From a checkpoint of a small transformer trained on Wikipedia: LayerNorm before each block.
MLP neurons of a small language model. Each row is named by its layer, matrix (up: input weights; down: output weights) and neuron, and shows model dimensions 96-223. Each number is 50 + 15 x the weight over its row's rms, rounded and kept within 0 to 99.
After each neuron's rows, "fires after" lists the tokens most often just before its 100 highest values on Wikipedia text that the model never trained on; "fires on" lists the tokens most often at its 100 highest values on Wikipedia text that the model never trained on. A number after a token or word is its count.

L12.up314:69 30 47 48 49 57 74 27 52 42 38 13 33 55 37 45 55 41 49 38 51 32 89 40 67 63 32 42 71 29 41 37 53 42 54 68 68 68 70 55 40 46 55 51 53 29 43 64 51 44 53 56 26 43 40 70 37 50 38 85 70 67 51 68 32 69 37 50 75 36 59 44 60 42 33 52 24 28 59 28 72 21 43 51 63 50 54 45 71 67 51 36 97 52 44 44 62 13 64 59 36 61 41 47 28 34 47 62 25 65 52 81 60 54 65 50 50 32 53 66 52 72 31 47 42 30 53 57
L12.down314:61 59 57 70 64 37 37 49 54 68 45 55 56 83 58 53 36 67 74 38 36 68 28 21 50 45 43 53 31 45 34 84 51 79 51 63 42 51 51 52 52 62 36 51 45 47 50 57 51 44 49 52 37 73 39 39 47 86 47 66 43 55 66 36 31 64 30 37 52 57 77 47 49 61 14 40 71 41 47 54 78 47 73 55 34 44 39 60 47 56 19 44 68 64 60 42 59 79 50 66 56 35 33 25 47 44 44 61 41 48 75 30 66 43 32 17 43 34 72 31 56 51 55 67 47 56 39 58
fires after: "|" 46, " |" 9, " " 6, "–" 6, ";" 4
fires on: " " 59, "19" 10, "\n" 6, ")\n" 5, "–" 4, " \"" 4

L9.up790:31 54 19 29 49 41 48 52 28 45 50 35 50 39 34 40 40 38 63 41 48 47 71 39 45 64 25 48 56 62 32 67 67 36 34 63 41 42 54 70 62 21 56 27 71 37 70 62 40 59 51 27 76 74 57 85 70 42 63 54 59 61 55 45 39 46 77 38 48 53 44 58 63 64 38 65 58 27 60 35 67 39 68 46 27 53 31 45 38 18 42 79 50 70 32 36 51 61 39 22 74 69 47 23 59 40 74 62 46 49 39 34 58 42 08 52 67 58 31 50 59 71 42 57 18 27 67 34
L9.down790:53 42 71 55 43 66 21 63 53 30 68 74 65 27 54 51 45 45 52 52 23 43 43 67 56 36 40 62 52 73 43 59 66 46 44 52 37 57 79 47 62 51 46 66 39 67 34 44 51 71 57 54 36 55 37 34 46 57 46 39 53 29 39 77 74 25 42 54 49 65 61 65 45 37 29 38 57 65 55 51 46 69 70 60 47 48 24 46 47 31 46 35 49 42 22 33 43 61 47 68 27 37 56 39 45 70 43 43 69 39 64 46 72 79 57 49 34 81 67 65 14 55 28 15 17 36 47 62
fires after: " at" 30, " At" 9, " and" 8, " a" 6, "ic" 4, " most" 4
fires on: " the" 43, " or" 9, "ro" 6, " ch" 4

L8.up721:48 72 35 49 31 66 45 76 57 29 45 56 49 34 44 35 60 47 75 16 32 56 42 29 63 48 57 66 48 43 23 55 36 70 64 83 38 60 66 37 29 51 64 55 38 30 32 42 56 28 57 13 37 73 28 33 41 59 78 33 63 68 50 28 13 57 32 78 29 36 45 51 38 32 50 04 35 78 64 46 85 67 41 63 50 49 84 34 79 44 44 47 43 40 34 63 62 47 43 56 59 63 46 52 58 60 51 64 57 47 74 45 38 51 68 62 37 62 37 82 53 64 24 47 47 54 63 59
L8.down721:20 64 50 40 74 70 51 58 62 58 45 21 50 89 45 64 33 48 39 45 40 33 43 40 35 48 26 47 13 53 59 36 27 67 53 48 51 57 67 48 45 34 50 19 62 66 75 66 45 49 36 72 65 54 73 52 27 47 48 29 47 50 48 79 65 54 58 57 62 20 39 45 64 70 52 61 41 25 57 70 51 40 34 34 36 57 41 67 30 50 48 25 55 43 41 33 58 36 61 45 33 49 46 54 64 46 55 77 79 52 43 14 72 37 43 60 62 50 42 48 48 43 52 68 37 66 43 35
fires after: "," 50, " L" 5, " well" 4
fires on: " but" 27, " while" 13, " and" 7, " although" 6, "oss" 5, " as" 5

L2.up164:56 55 39 63 32 51 32 57 41 53 85 11 61 32 39 50 46 22 35 77 28 22 49 45 53 73 52 55 49 57 39 22 68 71 84 52 63 54 37 47 61 33 47 18 45 28 48 71 59 53 44 53 47 59 58 51 50 44 38 59 73 40 81 21 28 50 55 56 30 68 23 51 57 61 37 25 51 33 55 57 32 65 30 54 58 56 50 66 59 57 63 48 51 41 39 57 75 61 38 48 32 46 61 68 52 42 45 62 68 17 53 58 55 56 27 65 50 56 63 73 88 34 44 85 68 52 66 60
L2.down164:59 60 50 34 44 19 39 62 54 62 65 43 31 27 54 49 23 58 36 44 26 56 31 47 64 55 68 65 47 43 68 37 59 43 45 35 44 63 84 64 49 44 75 04 42 48 47 43 34 60 40 63 47 45 47 51 62 88 09 38 54 52 83 27 44 72 58 52 87 55 47 50 43 48 32 28 43 55 39 29 47 55 56 35 57 35 48 61 37 65 53 35 55 45 44 34 65 49 30 42 47 51 77 60 55 32 68 73 83 25 52 56 54 71 48 60 37 61 88 45 58 55 56 62 22 58 58 47
fires after: " |\n\n" 19, "\n\n" 16, "-" 15, ".\n\n" 11, " |" 7, ")\n\n" 6
fires on: "==" 54, " Country" 9, " Title" 6, "out" 4, " Coordinates" 4

L11.up80:47 54 62 70 99 31 50 66 50 68 16 35 59 34 72 66 50 38 71 45 50 44 46 64 76 67 14 51 69 55 64 40 33 57 49 47 68 60 28 34 32 45 40 49 57 42 43 55 62 73 79 67 45 61 22 61 59 81 27 68 43 18 46 29 27 56 82 53 47 49 67 77 30 61 55 69 42 54 77 28 65 30 47 60 40 48 34 43 65 51 47 40 49 55 58 70 56 45 35 53 49 40 42 48 64 72 56 67 50 64 51 18 53 54 42 50 34 32 60 71 19 29 42 45 80 63 62 42
L11.down80:68 28 74 51 72 52 47 48 61 29 39 22 68 56 33 66 43 51 57 63 61 50 30 62 66 57 58 43 80 70 56 45 37 59 47 29 33 65 43 36 75 55 55 99 46 42 42 41 49 39 70 59 27 49 43 45 51 35 47 69 60 74 33 32 18 53 52 46 45 52 67 85 28 23 38 34 28 43 70 76 88 37 53 48 42 64 45 60 55 35 26 52 45 52 37 38 64 59 59 40 59 40 55 34 19 42 57 63 37 57 52 60 59 34 44 22 40 62 33 52 34 32 24 37 49 24 73 59
fires after: "|" 37, ";" 24, " " 11, "," 8, " |" 7, "+" 4
fires on: " " 68, "20" 12, " P" 6, "P" 4, "–" 4

L3.up918:66 53 57 60 31 51 58 71 27 44 66 40 73 19 69 41 64 40 64 70 36 43 58 49 61 34 27 35 61 50 65 63 57 45 52 42 47 76 50 41 70 54 69 26 51 62 22 48 53 59 47 27 74 39 64 39 57 74 42 62 39 50 66 38 64 50 51 39 37 47 49 48 37 83 33 54 31 34 41 76 45 50 68 69 29 71 28 56 46 35 60 43 66 36 10 41 80 55 53 53 42 52 66 63 36 29 58 59 49 26 29 42 38 35 16 71 54 54 69 30 63 20 49 58 31 51 69 46
L3.down918:56 69 66 52 75 49 74 77 54 32 57 71 69 68 55 61 64 71 59 35 33 50 49 55 60 37 44 63 85 38 35 66 61 50 44 34 29 54 84 45 44 32 56 31 44 40 49 40 62 43 40 53 60 64 71 45 57 56 44 27 47 69 53 43 36 45 48 35 57 31 48 61 67 46 40 57 38 46 31 43 50 61 29 35 46 61 69 51 44 41 64 35 48 54 50 51 64 62 00 24 43 67 67 55 62 55 72 62 66 56 53 56 42 44 31 49 55 51 86 50 57 41 40 49 53 70 58 45
fires after: ".\n\n" 28, " |\n\n" 13, "\n\n" 11, " ==\n\n" 5
fires on: "==" 43, "===" 26, " '" 11, "ual" 4

L3.up419:52 45 74 38 69 57 69 32 57 40 79 66 62 57 56 61 22 37 70 23 47 33 46 59 32 26 63 16 75 32 72 50 62 60 43 45 55 49 45 76 35 48 57 57 26 62 31 44 47 50 56 68 55 43 67 51 59 66 75 36 51 64 60 41 36 55 34 82 61 70 16 61 17 25 52 44 63 68 43 44 60 67 31 52 44 31 31 57 39 53 26 61 42 25 52 81 35 40 56 54 49 59 34 70 43 36 62 59 49 70 77 34 76 08 37 29 47 53 51 88 59 40 51 44 61 21 18 55
L3.down419:44 31 59 48 31 42 24 57 59 29 28 54 41 58 51 54 36 79 28 24 59 45 36 54 56 31 19 55 41 30 54 66 48 31 52 62 34 77 56 63 40 35 44 55 58 56 55 20 28 50 57 55 40 51 39 41 76 54 56 16 77 46 61 40 41 31 36 45 44 41 18 56 49 53 35 40 60 21 40 41 72 62 53 70 50 62 45 31 44 44 64 59 44 41 65 06 86 54 56 19 41 55 71 57 83 81 56 49 61 65 39 44 57 91 44 51 50 24 41 53 64 54 57 53 61 48 18 82
fires after: "==" 13, " S" 12, " H" 11, " N" 9, " to" 4, " Car" 4
fires on: "History" 13, "anc" 9, "ak" 9, " make" 9, "ach" 6, "ans" 4

L7.up29:59 43 23 65 45 56 48 53 30 47 62 44 31 25 54 33 47 44 93 29 83 50 61 39 58 56 58 81 45 42 37 65 52 23 62 36 60 53 70 70 41 48 33 48 58 63 45 85 49 34 57 53 54 80 63 68 71 69 76 54 52 58 49 40 41 73 70 55 12 56 37 49 49 31 38 47 55 53 45 66 43 51 88 59 65 59 50 36 59 43 58 40 52 35 45 54 66 65 28 35 42 98 59 31 44 26 53 33 39 41 38 39 61 75 28 72 50 45 46 54 65 45 57 67 53 34 89 47
L7.down29:34 37 21 41 39 42 39 57 73 69 50 42 23 56 37 35 43 50 59 50 54 48 55 27 51 54 33 25 42 57 35 58 57 60 58 44 24 55 81 48 40 24 69 35 37 53 38 61 28 62 43 31 53 66 16 64 30 53 43 64 42 43 74 59 43 49 44 64 50 34 50 34 65 53 61 46 47 70 28 31 60 40 51 10 13 57 70 57 58 35 36 41 44 52 76 31 66 37 62 51 40 48 43 39 69 31 41 71 76 44 37 73 49 45 84 23 36 51 60 93 61 71 54 57 27 29 59 73
fires after: "," 58
fires on: " with" 37, " but" 9, " while" 7, "ly" 7, " although" 6

L2.up939:53 56 45 67 48 61 59 62 41 79 21 49 43 57 58 15 51 39 65 43 69 46 30 51 68 34 31 67 86 51 39 45 63 34 56 51 54 71 40 63 47 48 48 56 48 71 62 54 67 62 74 48 47 66 60 43 33 47 52 61 48 41 59 52 34 73 68 44 70 54 24 37 43 44 50 46 55 32 43 50 43 49 57 52 37 60 65 55 71 63 74 53 51 61 36 73 42 13 74 51 22 65 68 53 49 21 26 53 51 37 58 42 47 46 55 71 63 54 47 75 61 44 48 40 84 55 59 54
L2.down939:63 68 59 92 35 50 69 52 57 43 26 62 68 54 50 36 55 53 38 70 61 39 43 44 58 36 49 72 58 48 54 74 51 48 41 38 44 54 99 61 56 73 39 10 20 34 54 22 75 61 58 50 56 35 55 45 48 50 35 59 58 19 34 61 32 28 56 60 52 47 32 52 61 57 17 39 76 44 41 27 42 32 53 48 43 85 39 81 44 10 59 40 75 54 49 40 46 63 38 44 56 32 58 32 65 51 71 73 39 64 61 47 71 66 32 40 62 10 44 27 52 37 49 55 64 39 52 39
fires after: " (" 23, " \"" 10, "-" 8, " under" 7, " in" 5, " of" 5
fires on: " s" 12, "t" 10, " k" 8, " p" 8, "p" 7, "k" 6

L2.up419:48 54 67 50 46 24 46 63 52 59 60 46 61 37 65 56 57 26 50 34 69 58 53 28 48 54 46 66 51 45 37 52 55 74 49 53 55 58 49 55 23 53 29 60 44 69 35 53 45 58 57 52 62 42 54 58 42 83 37 19 23 52 46 50 25 64 53 68 55 59 49 44 42 76 41 48 27 59 56 27 49 58 54 34 48 37 92 38 29 20 36 64 44 43 74 67 52 50 52 45 61 69 27 36 57 47 24 64 49 55 66 42 39 38 44 59 52 48 42 90 51 55 55 39 37 52 22 77
L2.down419:51 48 55 61 29 71 73 54 71 46 81 56 42 52 82 72 52 67 77 59 32 72 36 68 44 23 50 65 53 51 23 49 61 42 63 71 25 39 72 59 32 55 77 59 40 44 66 42 37 64 53 48 32 57 61 42 57 53 64 54 49 54 40 70 72 53 69 41 63 67 59 42 50 63 54 45 35 51 16 23 41 38 71 21 40 45 22 49 59 28 41 48 52 47 39 22 54 56 50 49 53 48 59 50 69 50 75 30 50 63 25 59 37 48 39 30 58 55 66 39 70 43 39 63 53 52 51 23
fires after: " at" 47, " by" 7, " (" 6, "-" 5, " in" 4
fires on: " the" 61, " at" 15, "the" 10, " The" 6

L7.up434:47 27 43 39 52 38 55 56 45 99 63 66 50 52 68 37 56 37 55 42 78 43 59 61 31 40 41 26 68 46 58 40 36 48 70 42 82 72 29 54 47 70 39 24 46 62 52 49 39 59 55 79 59 51 28 38 59 44 44 70 75 47 49 79 30 66 39 57 52 42 72 57 45 57 38 56 57 29 49 37 85 55 59 27 37 56 90 44 49 50 75 54 44 65 32 69 38 31 58 50 42 78 49 73 47 64 54 37 30 54 38 69 47 59 61 24 66 55 25 66 74 40 61 43 54 71 22 21
L7.down434:65 74 18 52 54 50 40 26 45 70 52 49 25 38 58 46 47 49 39 63 54 46 40 40 71 36 71 57 42 29 24 81 55 48 52 69 39 67 56 46 76 40 78 44 42 54 61 41 52 49 39 42 58 37 28 63 40 53 37 53 44 55 31 26 76 69 37 42 33 58 51 47 72 34 40 23 63 40 26 00 46 49 27 20 53 53 48 68 50 60 35 41 46 47 59 49 30 56 61 29 35 69 52 41 86 55 59 69 55 59 40 48 39 39 34 40 31 51 46 43 47 44 39 17 75 66 51 56
fires after: " in" 38, " and" 22, " at" 7
fires on: " the" 80, " |" 6, ":" 4